{
  "vocab_size": 1024,
  "tie_embeddings": false,
  "final_lr_fraction": 0.1,
  "train_tokens": 247500000
}
MLP neurons of a small language model. Each row is named by its layer, matrix (gate and up: input weights) and neuron, and shows model dimensions 112-175. Each number is 50 + 15 x the weight over its row's rms, rounded and kept within 0 to 99. A neuron's up and down rows have the sign that makes its largest values positive.
After each neuron's rows, "fires on" lists the tokens most often at its 100 highest values on Wikipedia text that the model never trained on.

L17.gate388:76 66 40 57 48 53 50 67 57 66 78 50 59 64 45 42 70 43 58 68 59 20 57 64 49 71 80 24 43 41 49 39 74 57 55 77 53 40 49 17 31 41 40 62 17 33 52 32 69 50 42 68 52 46 32 52 24 49 49 43 44 30 59 58
L17.up388:76 38 53 49 34 48 48 34 32 55 42 63 45 46 66 28 65 63 58 62 65 33 59 65 58 50 73 43 33 39 30 33 69 34 53 64 48 39 46 38 54 61 41 64 66 49 46 38 47 45 58 50 52 45 42 42 46 28 65 37 62 60 60 62
fires on: "-", "port", "ess", ",", "th", "%"

L21.gate317:40 44 49 72 53 67 70 61 55 73 21 40 54 50 33 40 40 41 46 50 38 37 40 38 39 70 60 46 75 64 62 37 58 45 80 52 67 61 49 41 42 59 21 39 50 56 81 39 54 59 63 75 56 54 33 48 55 57 74 63 38 34 15 65
L21.up317:51 42 32 54 44 58 40 42 98 46 58 38 52 67 70 70 67 55 54 62 44 51 39 37 37 41 27 47 66 32 37 40 45 42 67 54 68 53 64 31 66 56 34 40 89 44 50 39 58 54 56 60 47 53 26 53 53 44 60 34 48 42 33 21
fires on: "-", "–", "/"

L12.gate514:77 55 45 53 41 67 52 50 75 20 64 66 55 52 50 76 35 54 65 66 59 47 38 72 38 48 39 40 41 47 46 56 46 52 22 44 35 63 44 53 52 49 50 55 65 50 60 79 65 91 21 56 55 33 30 46 75 53 44 59 83 45 58 70
L12.up514:19 60 43 57 53 47 76 58 59 55 63 26 36 76 56 49 61 26 50 69 32 69 28 57 32 39 29 47 54 41 61 67 47 50 70 62 60 71 33 35 68 38 68 69 55 55 34 64 45 39 62 71 53 50 51 47 42 69 62 72 69 39 69 49
fires on: "19", "and", "18", "ain", "orn", "ass"

L21.gate234:61 45 10 43 44 53 55 67 52 57 66 63 50 70 49 43 59 31 57 46 60 41 42 50 50 59 48 56 16 67 55 48 65 35 34 39 87 73 29 43 52 47 60 52 57 55 23 42 73 55 72 45 48 79 60 60 46 59 63 36 85 33 44 60
L21.up234:52 52 27 44 48 31 17 48 42 51 60 49 39 43 23 47 24 67 57 37 39 42 36 39 43 50 53 38 66 53 12 36 31 50 51 70 34 35 66 67 18 49 47 45 40 63 67 79 38 36 24 42 65 60 55 42 63 46 46 69 66 67 27 38
fires on: "duc", "oin", "iv", "ign", "ot", "o"

L19.gate89:39 48 47 55 40 34 44 24 71 34 65 63 58 34 29 37 57 51 61 52 26 67 43 45 51 52 33 20 25 55 54 13 70 64 71 52 36 40 53 41 35 63 72 43 53 57 38 50 54 59 33 47 69 45 15 37 70 36 19 46 26 31 36 64
L19.up89:56 46 47 54 50 55 44 82 40 50 62 48 59 61 61 63 56 25 75 51 31 67 76 48 36 43 43 52 57 35 39 36 52 64 57 50 64 45 42 37 32 49 46 46 46 56 74 68 53 20 56 48 71 64 17 45 68 46 28 52 14 52 62 34
fires on: "t", "-", "m", "M", "y", "."

L10.gate376:74 43 55 23 31 45 82 52 79 43 38 45 63 63 30 54 34 36 60 23 49 60 61 68 24 45 37 48 58 48 63 55 40 35 71 40 62 52 16 41 16 78 68 76 43 42 54 53 41 38 55 76 41 57 52 44 65 48 46 52 51 57 62 61
L10.up376:57 26 69 29 18 49 64 40 78 61 50 43 55 49 50 57 40 59 59 36 37 53 52 48 33 51 45 64 58 57 55 55 16 37 97 40 47 42 27 42 24 60 50 69 52 55 66 43 45 29 48 77 67 54 52 44 62 54 62 55 39 55 70 41
fires on: "3", "1", "S", "P", "o", "a"

L3.gate25:38 53 42 84 44 78 53 65 62 27 69 47 34 59 84 54 51 14 41 49 52 78 50 44 36 47 57 28 37 56 37 32 52 55 60 56 47 48 64 59 60 40 65 28 30 15 63 38 40 39 30 58 48 41 39 49 68 39 38 44 51 68 24 25
L3.up25:52 42 23 52 19 66 45 44 27 25 66 25 57 42 67 53 71 42 40 61 71 62 41 49 44 56 67 26 35 64 63 46 43 34 47 52 49 46 53 40 49 35 47 41 45 59 59 47 52 74 36 27 47 62 65 65 54 15 14 52 60 64 18 45
fires on: "ign", "ident", "ph"

L13.gate433:78 28 31 46 56 42 48 62 28 54 64 60 35 79 55 42 41 71 35 60 59 44 54 62 38 63 78 45 20 28 63 35 71 62 61 54 76 55 53 28 53 63 55 69 61 34 73 35 64 38 50 44 17 58 67 43 44 44 55 50 59 52 40 65
L13.up433:34 60 62 34 39 47 62 36 59 51 59 33 57 61 43 55 34 65 31 78 31 69 46 43 24 38 22 21 69 45 83 46 24 43 59 50 58 39 64 77 49 71 65 56 75 42 50 53 31 43 26 67 59 43 36 26 35 30 53 33 34 47 42 33
fires on: "r", "en", "ated", "er", "ain"

L13.gate32:41 48 62 45 40 82 54 33 87 45 59 51 51 26 39 51 53 67 55 42 40 62 44 42 58 45 53 24 67 61 48 51 80 53 00 38 35 30 62 42 43 27 49 65 35 47 62 53 51 49 64 40 62 40 43 54 46 79 24 34 54 57 62 42
L13.up32:73 34 28 39 34 53 84 39 66 39 20 35 49 22 56 55 57 52 58 24 48 43 53 77 59 45 66 72 58 30 66 63 42 43 64 43 44 56 40 18 26 67 50 36 22 53 37 26 53 52 57 40 29 59 76 53 62 39 30 77 62 54 50 62
fires on: "a", "um", " form", " reg", "g", "ot"

L8.gate392:51 65 64 47 66 29 38 61 58 31 34 46 63 45 28 51 94 24 56 68 65 13 65 49 49 60 54 18 34 43 42 62 62 63 28 57 55 65 65 53 45 47 43 50 49 41 25 49 53 74 63 25 57 47 19 64 45 38 51 40 41 52 51 60
L8.up392:55 57 59 51 63 33 35 52 58 62 53 59 49 45 32 66 55 37 35 63 57 28 68 74 41 89 91 18 28 47 48 70 55 74 40 65 47 61 61 51 47 71 43 57 55 45 61 43 52 51 91 34 52 32 21 75 33 20 54 48 18 42 50 49
fires on: "==\n\n", "==\n", "===\n", " |\n\n", "===\n\n"

L8.gate293:38 52 09 57 62 83 70 48 71 28 63 55 37 82 47 35 60 34 56 43 60 33 62 68 45 36 88 14 45 59 52 67 44 56 63 40 51 58 42 56 31 62 36 51 38 42 17 64 46 61 61 74 52 53 29 63 35 67 49 62 54 63 31 69
L8.up293:28 38 40 61 79 56 70 52 41 50 55 76 19 41 67 35 52 33 41 15 53 27 56 49 75 47 79 52 51 64 39 66 34 45 56 57 58 58 25 66 61 52 42 28 64 39 10 60 51 79 58 66 56 34 51 52 50 60 69 48 35 78 65 52
fires on: " off", " cont", " att"

L5.gate7:54 65 25 57 32 49 56 40 36 36 76 57 30 61 73 66 58 43 61 67 41 23 58 55 20 54 41 44 47 40 30 57 60 61 49 68 46 68 24 51 36 35 65 55 34 32 48 55 35 40 35 50 48 50 66 58 59 33 46 65 78 61 49 39
L5.up7:44 35 17 37 19 70 43 41 47 58 70 33 56 41 63 60 51 42 54 38 58 47 34 32 58 44 18 44 43 61 18 48 44 41 54 66 49 56 38 48 58 49 65 30 60 42 56 58 51 70 52 37 53 54 14 71 47 41 34 65 76 62 31 50
fires on: "ver", "ilm", "ign", "ile"

L5.gate215:36 56 42 50 41 51 54 40 59 43 27 69 39 69 38 47 54 52 32 54 62 28 43 54 28 53 71 48 34 57 66 46 52 66 55 66 50 58 58 46 61 72 23 54 51 39 26 46 50 61 66 65 45 58 38 44 17 87 23 77 70 59 32 54
L5.up215:28 47 52 46 48 46 53 37 45 65 24 87 28 58 59 46 57 49 30 49 49 23 47 47 39 55 75 70 36 63 66 59 44 67 62 67 30 57 50 51 72 63 27 50 59 35 29 47 49 62 71 62 56 49 38 40 33 86 37 70 61 60 47 52
fires on: " cont", " Con"

L19.gate481:57 62 46 53 70 42 51 41 48 33 22 53 43 38 35 32 74 18 40 67 38 56 38 62 04 39 41 38 20 41 44 17 86 74 18 54 30 28 51 48 55 56 42 49 68 50 46 43 81 60 39 36 43 76 38 51 37 34 51 77 80 73 68 40
L19.up481:36 72 36 45 54 16 70 53 72 16 26 57 62 37 75 43 30 53 77 42 58 34 45 68 64 46 79 41 65 61 48 57 57 54 17 73 82 65 54 49 74 35 55 57 04 54 32 72 50 66 37 66 29 31 52 69 38 57 56 61 59 45 53 61
fires on: ",", "orn"

L10.gate310:67 57 43 66 73 38 55 45 43 50 72 35 66 44 17 48 75 43 60 41 66 66 52 67 75 36 29 32 81 60 36 31 76 58 36 57 59 60 60 37 56 61 18 44 37 44 57 58 47 46 46 72 60 50 29 73 37 62 53 48 26 61 41 61
L10.up310:36 46 57 41 37 36 81 36 62 51 59 45 71 44 12 47 49 51 38 26 28 30 33 77 62 42 28 55 67 66 44 56 32 65 53 35 61 48 58 56 65 55 09 55 86 42 50 54 60 55 45 57 47 49 39 51 50 48 47 46 56 34 49 73
fires on: ",", " and", " of", "==="

L19.gate401:43 62 63 55 66 43 47 55 47 40 32 48 61 72 70 42 92 58 83 72 51 39 53 62 62 72 41 25 53 50 50 81 48 77 57 80 83 68 70 66 23 50 53 41 53 30 56 58 44 28 67 56 64 57 61 58 67 56 56 35 56 45 27 66
L19.up401:52 30 42 51 34 32 78 50 46 32 17 50 59 46 42 36 44 32 60 54 22 36 55 37 47 73 51 15 59 27 57 32 63 52 90 42 43 37 52 88 42 72 65 46 66 43 41 60 48 41 50 40 55 49 52 52 56 73 66 77 43 35 53 59
fires on: "ot", " att", "ang", "it", "ur", "w"

L19.gate482:58 37 41 70 57 74 69 39 59 73 48 34 53 56 73 38 85 52 55 31 58 82 59 27 50 47 51 42 44 44 49 51 56 52 74 43 75 59 68 48 26 68 37 62 42 49 18 54 51 43 50 54 54 36 63 44 75 48 34 40 71 67 41 49
L19.up482:31 44 64 62 47 78 49 56 40 40 55 37 61 67 35 05 78 49 51 60 63 78 27 63 50 65 23 64 59 29 52 61 46 62 58 64 48 61 45 59 50 35 62 37 63 67 25 48 51 50 35 55 51 52 56 62 41 42 36 48 73 38 55 31
fires on: "8", "9", "4", "5", "N", "l"

L9.gate261:68 56 61 79 35 67 67 77 21 56 57 71 57 59 26 36 68 39 37 57 49 50 26 54 30 48 54 38 46 65 60 39 78 53 28 42 79 79 63 69 62 64 53 37 07 69 67 64 52 49 33 44 27 27 70 46 21 45 50 56 59 45 35 50
L9.up261:48 51 53 70 49 47 79 52 26 56 28 61 43 66 38 42 73 52 41 36 46 70 21 36 37 24 25 59 56 52 56 65 68 60 73 60 65 62 43 62 46 45 53 61 39 77 58 63 50 37 21 25 37 45 84 35 65 17 56 60 51 58 28 38
fires on: "5", "6", "9", "4", "3"

L7.gate434:57 42 37 42 60 49 01 66 47 50 53 45 41 45 18 69 55 48 52 49 71 26 40 61 29 67 64 43 38 53 76 50 72 63 40 27 54 64 35 40 61 70 53 60 12 58 46 60 58 43 41 45 16 52 36 37 41 49 39 71 44 50 62 73
L7.up434:48 33 61 40 62 43 03 53 54 47 54 54 32 44 46 61 66 54 48 52 64 35 44 54 31 58 53 60 40 67 69 80 68 54 39 36 37 66 43 63 70 61 70 54 22 55 40 66 60 31 43 28 21 69 35 42 30 45 43 68 45 50 73 76
fires on: " Mar", " Fran", " John"

L11.gate39:78 38 41 55 48 33 77 31 52 67 39 32 53 67 52 42 21 51 52 37 42 52 52 57 49 79 51 31 31 35 38 35 57 60 39 61 54 46 53 05 70 57 40 39 55 36 52 42 55 46 37 67 23 45 46 81 31 47 54 45 44 33 31 47
L11.up39:42 51 45 51 50 52 63 47 31 81 82 59 39 39 77 52 53 41 50 32 30 78 42 64 40 54 35 48 58 30 57 18 50 54 55 39 48 54 46 45 65 91 15 66 61 68 56 45 40 49 50 62 64 70 57 47 54 33 36 49 21 36 53 44
fires on: "or", "r", "el"

L2.gate252:38 45 62 74 31 54 58 38 65 46 31 44 33 39 64 35 68 26 62 90 60 21 42 50 40 59 60 56 49 60 51 42 78 60 61 38 30 63 35 57 40 78 24 66 54 71 49 44 41 65 64 64 22 25 53 47 42 73 46 77 50 28 60 61
L2.up252:32 45 54 54 50 51 62 46 61 64 31 45 29 38 71 34 66 41 52 80 46 34 46 48 46 60 48 57 46 66 50 40 58 69 64 42 20 56 43 61 50 79 18 53 67 71 52 53 51 59 62 64 27 19 34 33 40 73 42 72 49 39 64 67
fires on: " Con", " con"

L12.gate493:67 32 35 71 63 57 41 47 79 47 29 42 65 60 46 43 37 34 48 69 59 41 59 45 21 43 60 43 54 34 73 24 52 53 53 48 55 49 51 41 70 47 39 52 52 25 64 70 63 33 66 46 76 44 31 81 13 48 41 75 32 59 46 49
L12.up493:58 54 70 47 45 62 60 56 78 46 34 48 26 47 74 54 58 24 41 66 54 66 74 41 77 73 66 40 61 53 37 67 70 69 31 45 91 61 56 56 61 34 34 74 32 47 45 58 65 46 43 28 39 32 23 45 47 27 37 32 69 77 41 59
fires on: " of", "l", ",", "h", ".", "s"

L15.gate425:29 61 52 53 44 47 36 19 65 50 58 63 30 42 62 60 33 32 63 52 36 25 55 67 47 33 64 24 48 34 69 47 50 66 39 40 33 38 51 49 39 34 54 36 32 21 62 41 52 52 18 51 46 50 30 69 63 38 56 20 31 44 10 53
L15.up425:44 70 35 49 67 53 42 71 51 62 44 55 38 28 50 45 34 57 40 70 59 50 33 29 56 60 67 45 62 31 55 30 66 41 58 35 57 56 47 58 50 63 54 55 50 40 47 51 54 45 57 70 70 52 33 45 29 58 38 46 63 64 36 65
fires on: "g", "ad", "ar", "tern", "port", "eg"

L14.gate338:78 60 25 36 36 39 36 53 67 24 53 40 78 51 60 64 19 30 48 86 50 51 38 75 51 72 72 27 24 55 64 49 59 65 19 39 34 80 29 63 72 30 51 59 52 27 58 50 52 55 45 60 36 41 46 55 60 50 23 45 73 45 41 57
L14.up338:24 44 43 58 40 39 30 64 56 62 91 49 44 37 49 43 49 30 72 68 44 61 22 47 23 59 67 17 29 54 53 76 62 48 17 41 59 48 15 49 53 13 77 13 55 50 35 60 69 63 42 63 64 35 70 43 58 41 39 40 58 50 66 73
fires on: "orn", "areer", "iv", "–", "t", "and"

L2.gate527:44 45 71 51 55 61 74 44 55 63 18 65 34 35 54 26 36 51 55 49 48 57 63 37 47 52 33 59 27 33 56 45 27 64 47 42 55 34 53 59 59 52 37 51 62 94 45 41 66 64 54 56 50 53 26 41 32 56 63 51 52 27 57 60
L2.up527:64 48 30 25 47 47 32 49 56 46 78 47 51 74 37 73 42 72 52 35 59 69 42 52 57 49 25 49 65 42 27 47 44 37 43 78 42 64 46 35 61 59 56 54 62 28 39 48 51 46 61 57 63 52 36 55 49 54 56 44 50 50 54 56
fires on: "–", "uss", " World", " found"

L8.gate427:68 47 31 56 47 47 36 35 59 09 73 39 58 51 45 50 48 54 52 78 71 59 31 40 45 47 57 43 72 20 68 49 50 49 64 34 80 65 67 48 69 54 56 60 41 42 64 57 30 39 63 42 32 48 62 70 40 53 11 61 59 62 43 50
L8.up427:63 37 38 41 27 42 42 38 43 48 39 64 62 68 19 49 49 49 39 82 51 51 37 58 62 40 68 79 33 29 55 52 29 35 67 39 71 27 49 68 31 40 24 61 48 49 45 43 26 48 76 48 19 13 54 32 24 63 37 39 58 70 51 53
fires on: " comm", " m", "ield", "aw", "18", "ation"

L5.gate9:60 47 16 48 69 50 30 42 44 42 60 38 32 36 42 30 54 29 45 45 42 60 65 68 43 59 51 46 33 31 51 52 75 62 41 38 55 55 38 39 76 75 50 71 23 59 34 44 62 38 70 57 31 54 41 57 37 71 26 57 38 24 53 67
L5.up9:47 61 46 54 63 47 30 41 50 44 62 63 36 52 59 29 43 47 54 40 30 57 63 48 41 61 56 75 35 52 58 76 68 49 49 50 54 58 24 54 69 67 37 72 19 30 30 55 53 49 74 55 25 52 34 43 49 54 38 45 43 35 67 54
fires on: " US", " Fran", " Aust", " John"

L10.gate134:25 58 49 68 48 62 42 55 38 67 32 45 40 14 56 34 90 38 46 44 35 56 54 61 35 45 50 56 50 27 38 53 67 84 30 25 57 29 37 48 52 49 65 41 65 50 37 69 54 58 67 44 59 49 18 42 22 76 51 68 69 50 28 39
L10.up134:13 59 49 43 55 45 58 44 42 14 60 42 58 37 44 26 47 52 27 44 60 47 34 49 66 29 57 20 14 66 33 44 69 43 62 50 44 70 56 35 32 30 67 71 53 42 54 66 69 71 46 38 19 55 55 48 41 59 47 57 41 65 34 55
fires on: ",", "),"

L14.gate407:38 52 44 95 49 66 36 29 64 29 48 53 79 73 53 72 27 67 64 72 60 28 50 44 49 82 35 71 28 58 40 39 55 54 36 37 28 71 74 45 28 73 51 51 50 28 38 45 51 46 25 57 50 53 53 25 52 62 78 44 48 48 60 61
L14.up407:62 26 65 78 39 57 44 13 31 62 45 64 47 23 31 30 30 77 91 49 62 52 59 46 69 64 38 59 38 32 36 40 50 42 56 41 24 56 53 33 42 36 36 45 48 42 62 51 78 52 34 36 62 53 59 59 38 45 61 47 51 57 54 44
fires on: "er", "es", "us", "ic", "se", "le"

L9.gate81:60 47 60 41 56 38 65 49 47 43 37 60 71 34 53 63 82 42 29 69 38 46 26 28 20 76 68 32 48 78 45 53 42 53 61 60 55 64 47 29 65 37 58 40 55 23 54 45 40 35 42 41 74 53 32 55 57 60 42 80 26 46 48 61
L9.up81:56 50 28 49 31 21 40 37 35 45 57 54 58 58 21 60 60 36 45 54 38 49 33 37 44 55 55 62 30 50 36 27 53 34 56 55 38 56 69 30 48 76 63 59 41 48 23 50 43 26 75 48 72 44 66 63 78 45 41 56 23 29 69 60
fires on: "ry", "\n", "19", "ree", ")"

L8.gate405:61 40 38 19 62 33 78 68 48 20 68 56 62 81 21 40 43 48 50 70 64 44 63 41 43 31 31 32 34 40 45 51 71 52 49 33 78 45 48 63 27 56 72 45 27 48 49 46 43 39 49 72 59 57 50 54 98 65 51 59 43 57 44 61
L8.up405:40 26 60 39 27 37 68 28 55 38 60 61 53 56 34 49 45 72 45 51 58 24 79 53 42 46 34 63 44 52 57 46 60 40 54 43 58 68 37 59 50 45 54 46 72 55 52 59 41 50 52 68 56 54 56 57 61 68 50 62 06 62 44 50
fires on: "t", "ary", "1", "0", "cess", "3"

L5.gate343:66 59 55 22 54 50 36 59 36 32 62 39 61 22 20 46 69 17 31 55 57 46 21 44 49 43 27 41 45 41 67 26 62 56 49 42 70 63 59 46 57 60 71 60 65 27 31 67 64 45 53 52 54 32 27 45 50 58 64 48 42 38 52 51
L5.up343:42 43 37 53 45 52 39 42 41 56 56 76 56 34 18 52 48 37 51 65 28 60 65 63 67 75 60 51 36 60 58 53 46 44 41 72 45 71 57 50 52 37 79 33 35 81 49 48 62 25 36 83 52 40 37 65 81 33 28 34 32 26 46 54
fires on: "7", "18", "19", "6", "2", ")"

L15.gate265:53 54 54 40 66 72 35 63 43 46 59 49 25 58 58 40 66 50 71 51 47 39 12 46 55 19 42 54 51 48 68 44 55 42 87 40 72 54 46 33 26 47 35 41 59 54 84 19 61 35 68 61 32 39 62 62 47 59 36 52 58 37 20 53
L15.up265:48 21 58 62 69 33 52 65 48 74 70 74 77 34 43 38 45 60 42 65 46 57 60 49 64 43 39 46 54 28 51 41 70 23 60 41 64 27 64 38 41 51 59 45 55 47 48 48 48 43 51 39 27 61 40 54 69 72 48 68 50 69 56 34
fires on: "A", "or", "ation", "am", "M", " St"

L8.gate273:65 74 55 18 48 33 38 53 81 55 58 40 42 44 55 45 65 50 56 34 41 45 70 54 53 83 77 13 57 52 38 30 39 68 53 38 66 58 32 60 48 54 69 52 47 12 34 38 48 59 44 63 48 65 49 26 55 30 31 62 53 17 37 75
L8.up273:52 56 64 53 54 30 30 80 64 53 50 45 37 40 78 47 77 68 58 44 19 38 70 54 63 82 63 50 69 57 34 24 26 50 49 52 56 65 30 63 51 53 56 40 53 47 44 41 42 50 27 77 51 62 52 30 54 21 56 55 52 35 58 68
fires on: "ric", "ep", " app"

L3.gate403:61 54 52 68 50 45 31 78 63 46 58 53 61 71 69 43 52 51 35 71 36 36 53 57 64 84 63 17 31 58 47 65 46 62 55 45 59 62 53 57 38 40 51 31 41 46 53 58 45 50 67 46 46 72 23 37 53 30 40 60 61 25 29 73
L3.up403:61 53 48 67 54 45 42 77 66 35 58 53 56 73 71 51 62 46 33 64 32 38 56 52 61 84 60 19 27 55 42 66 49 59 61 45 55 60 63 62 39 35 59 26 35 46 51 65 36 55 64 54 39 72 22 32 42 38 36 57 66 24 26 73
fires on: " app", "pp"

L13.gate470:44 55 65 15 65 45 46 41 57 39 54 66 45 58 38 31 71 39 68 65 50 32 34 33 66 52 56 37 24 71 40 45 70 51 44 44 79 45 42 53 49 53 42 24 40 57 20 31 66 67 53 36 67 32 48 53 67 45 42 28 71 45 26 54
L13.up470:50 58 50 47 52 42 38 35 40 36 39 48 53 59 67 64 33 72 29 48 52 66 17 20 82 40 19 63 29 83 32 45 39 47 41 47 38 49 42 16 44 47 44 24 26 56 59 53 43 58 31 37 60 44 57 56 68 46 28 47 81 33 37 39
fires on: "f", "F", "ot", "o", "ff", "ave"

L3.gate281:77 48 63 37 51 31 32 42 53 48 49 23 40 44 48 61 57 12 61 51 57 36 63 61 39 45 45 12 43 32 44 64 69 71 50 25 55 59 40 48 63 69 51 45 34 48 59 55 48 53 60 50 60 53 41 57 21 41 19 41 70 62 26 57
L3.up281:75 57 69 49 50 25 19 24 52 51 41 36 40 41 42 65 45 33 50 43 49 35 56 59 44 66 65 28 33 26 46 50 63 72 30 30 54 50 61 77 51 65 64 44 35 51 62 63 33 54 74 56 65 41 57 61 51 39 39 49 45 53 35 64
fires on: " |\n\n", ".\n\n", "===\n\n"

L14.gate432:46 49 45 62 55 49 38 14 42 09 49 42 68 49 15 59 63 71 38 31 51 45 52 68 49 71 17 55 20 32 39 72 58 70 41 59 67 25 48 41 44 81 48 39 69 29 32 65 31 53 32 77 36 72 49 42 70 46 43 67 71 73 54 62
L14.up432:40 31 57 83 45 65 71 40 41 70 11 34 53 38 62 28 73 56 37 51 34 43 36 63 56 39 42 70 53 74 17 55 77 39 80 41 38 66 55 42 64 42 61 29 49 62 59 35 51 53 48 32 59 58 56 54 20 39 64 70 55 33 34 52
fires on: "er", "y", "le", "ure", "ur"

L18.gate448:68 45 62 68 48 55 38 32 37 56 75 55 58 33 49 69 67 10 47 40 48 65 52 52 15 48 60 50 50 15 65 56 40 48 54 40 59 62 33 75 44 41 71 48 31 48 66 29 73 46 49 37 41 80 24 48 73 43 50 41 51 37 36 64
L18.up448:68 51 49 39 39 40 41 51 31 62 73 47 32 42 65 40 69 48 42 62 52 42 32 33 47 74 42 66 47 26 62 30 48 52 36 47 63 46 74 28 48 56 52 57 16 40 47 56 48 27 50 46 62 65 42 66 52 63 51 61 33 31 19 49
fires on: "ar", "g", "ap", "os", "ph", "f"

L2.gate485:32 49 53 95 58 56 90 45 59 41 29 30 83 54 49 58 47 54 39 58 46 63 66 53 34 33 37 51 22 62 64 10 15 56 50 38 65 00 66 55 54 49 16 63 52 26 58 49 64 53 24 40 50 43 62 55 54 43 26 49 46 69 46 50
L2.up485:62 47 50 69 40 48 19 36 67 61 41 27 69 29 38 30 53 51 48 60 34 51 63 48 51 62 44 54 31 42 39 29 41 56 52 59 69 53 53 31 68 57 61 44 35 68 46 47 29 43 51 40 46 56 38 56 47 62 61 36 44 46 43 83
fires on: "ion", "ations"

L13.gate405:36 62 25 53 48 56 57 56 61 46 52 32 57 29 55 47 57 18 67 56 75 34 36 54 55 72 61 36 22 44 83 34 29 46 44 57 36 58 56 56 59 76 64 28 63 61 23 60 54 61 38 72 38 87 51 27 52 43 54 50 73 45 47 57
L13.up405:35 52 64 67 66 70 45 60 63 58 58 70 60 38 63 55 46 52 65 84 45 62 67 67 38 48 45 36 42 29 65 52 29 97 63 53 69 61 63 75 51 38 34 44 58 36 76 54 50 66 56 37 74 33 28 27 72 48 43 35 52 40 52 52
fires on: "19", "18"

L10.gate573:89 56 59 65 32 67 62 51 51 48 75 29 52 62 69 55 52 50 37 57 79 41 36 39 24 33 37 43 52 60 47 52 59 76 30 49 82 57 65 57 54 53 47 47 28 67 73 62 28 43 48 44 55 64 56 74 25 32 22 39 45 42 36 49
L10.up573:82 37 66 62 18 75 79 46 35 55 62 35 36 74 62 45 45 57 50 28 72 51 34 38 41 43 22 75 56 78 30 30 49 65 39 63 79 64 40 74 48 42 50 46 27 71 86 37 10 48 40 41 63 47 48 54 26 39 44 58 58 50 35 39
fires on: "0", "9", "2", "1", "5", "4"

L17.gate138:50 68 31 66 54 51 43 28 76 31 61 63 53 48 41 38 49 45 28 69 43 72 32 55 62 62 24 61 44 60 46 55 63 42 49 73 45 28 44 37 39 49 63 53 35 28 39 71 46 33 69 82 35 48 43 48 79 34 51 79 21 42 43 64
L17.up138:59 43 46 52 25 66 54 65 47 70 30 52 99 45 47 87 57 41 77 43 35 52 73 28 54 51 74 68 64 61 38 33 57 71 50 50 34 37 29 56 48 13 44 37 30 44 54 31 47 18 53 72 33 72 56 68 64 49 38 40 42 64 59 32
fires on: "y", " is", " was", ".", "ia", "es"

L17.gate80:52 52 48 82 42 60 59 60 67 32 53 54 70 53 20 54 59 45 55 27 45 48 65 34 42 54 13 36 68 53 46 44 82 18 68 24 53 41 43 67 45 58 19 55 59 60 53 28 74 36 46 36 47 72 41 59 37 36 42 51 84 58 39 30
L17.up80:41 57 63 69 47 56 57 52 36 30 30 35 79 44 50 52 54 52 81 52 92 58 20 64 69 69 38 57 36 42 45 64 38 61 39 67 56 68 67 46 61 66 72 48 78 63 50 18 41 79 47 45 65 48 29 71 39 37 34 67 43 25 62 54
fires on: "9", "8", "7", "5", "6", "4"

L19.gate432:39 74 39 70 98 48 60 64 42 19 88 30 60 40 44 67 53 35 63 51 54 48 43 58 62 49 65 24 39 68 57 45 66 50 64 44 44 58 81 72 43 78 58 44 38 49 58 58 51 54 60 81 53 37 29 44 13 43 63 60 48 58 57 55
L19.up432:55 57 74 74 52 68 49 37 33 41 52 68 39 51 54 48 45 59 62 73 53 58 68 51 52 58 58 67 55 61 53 47 53 56 72 51 79 32 63 38 53 70 20 43 60 50 49 44 44 48 23 37 40 27 16 32 46 32 34 43 42 28 48 86
fires on: ",", "19", "18"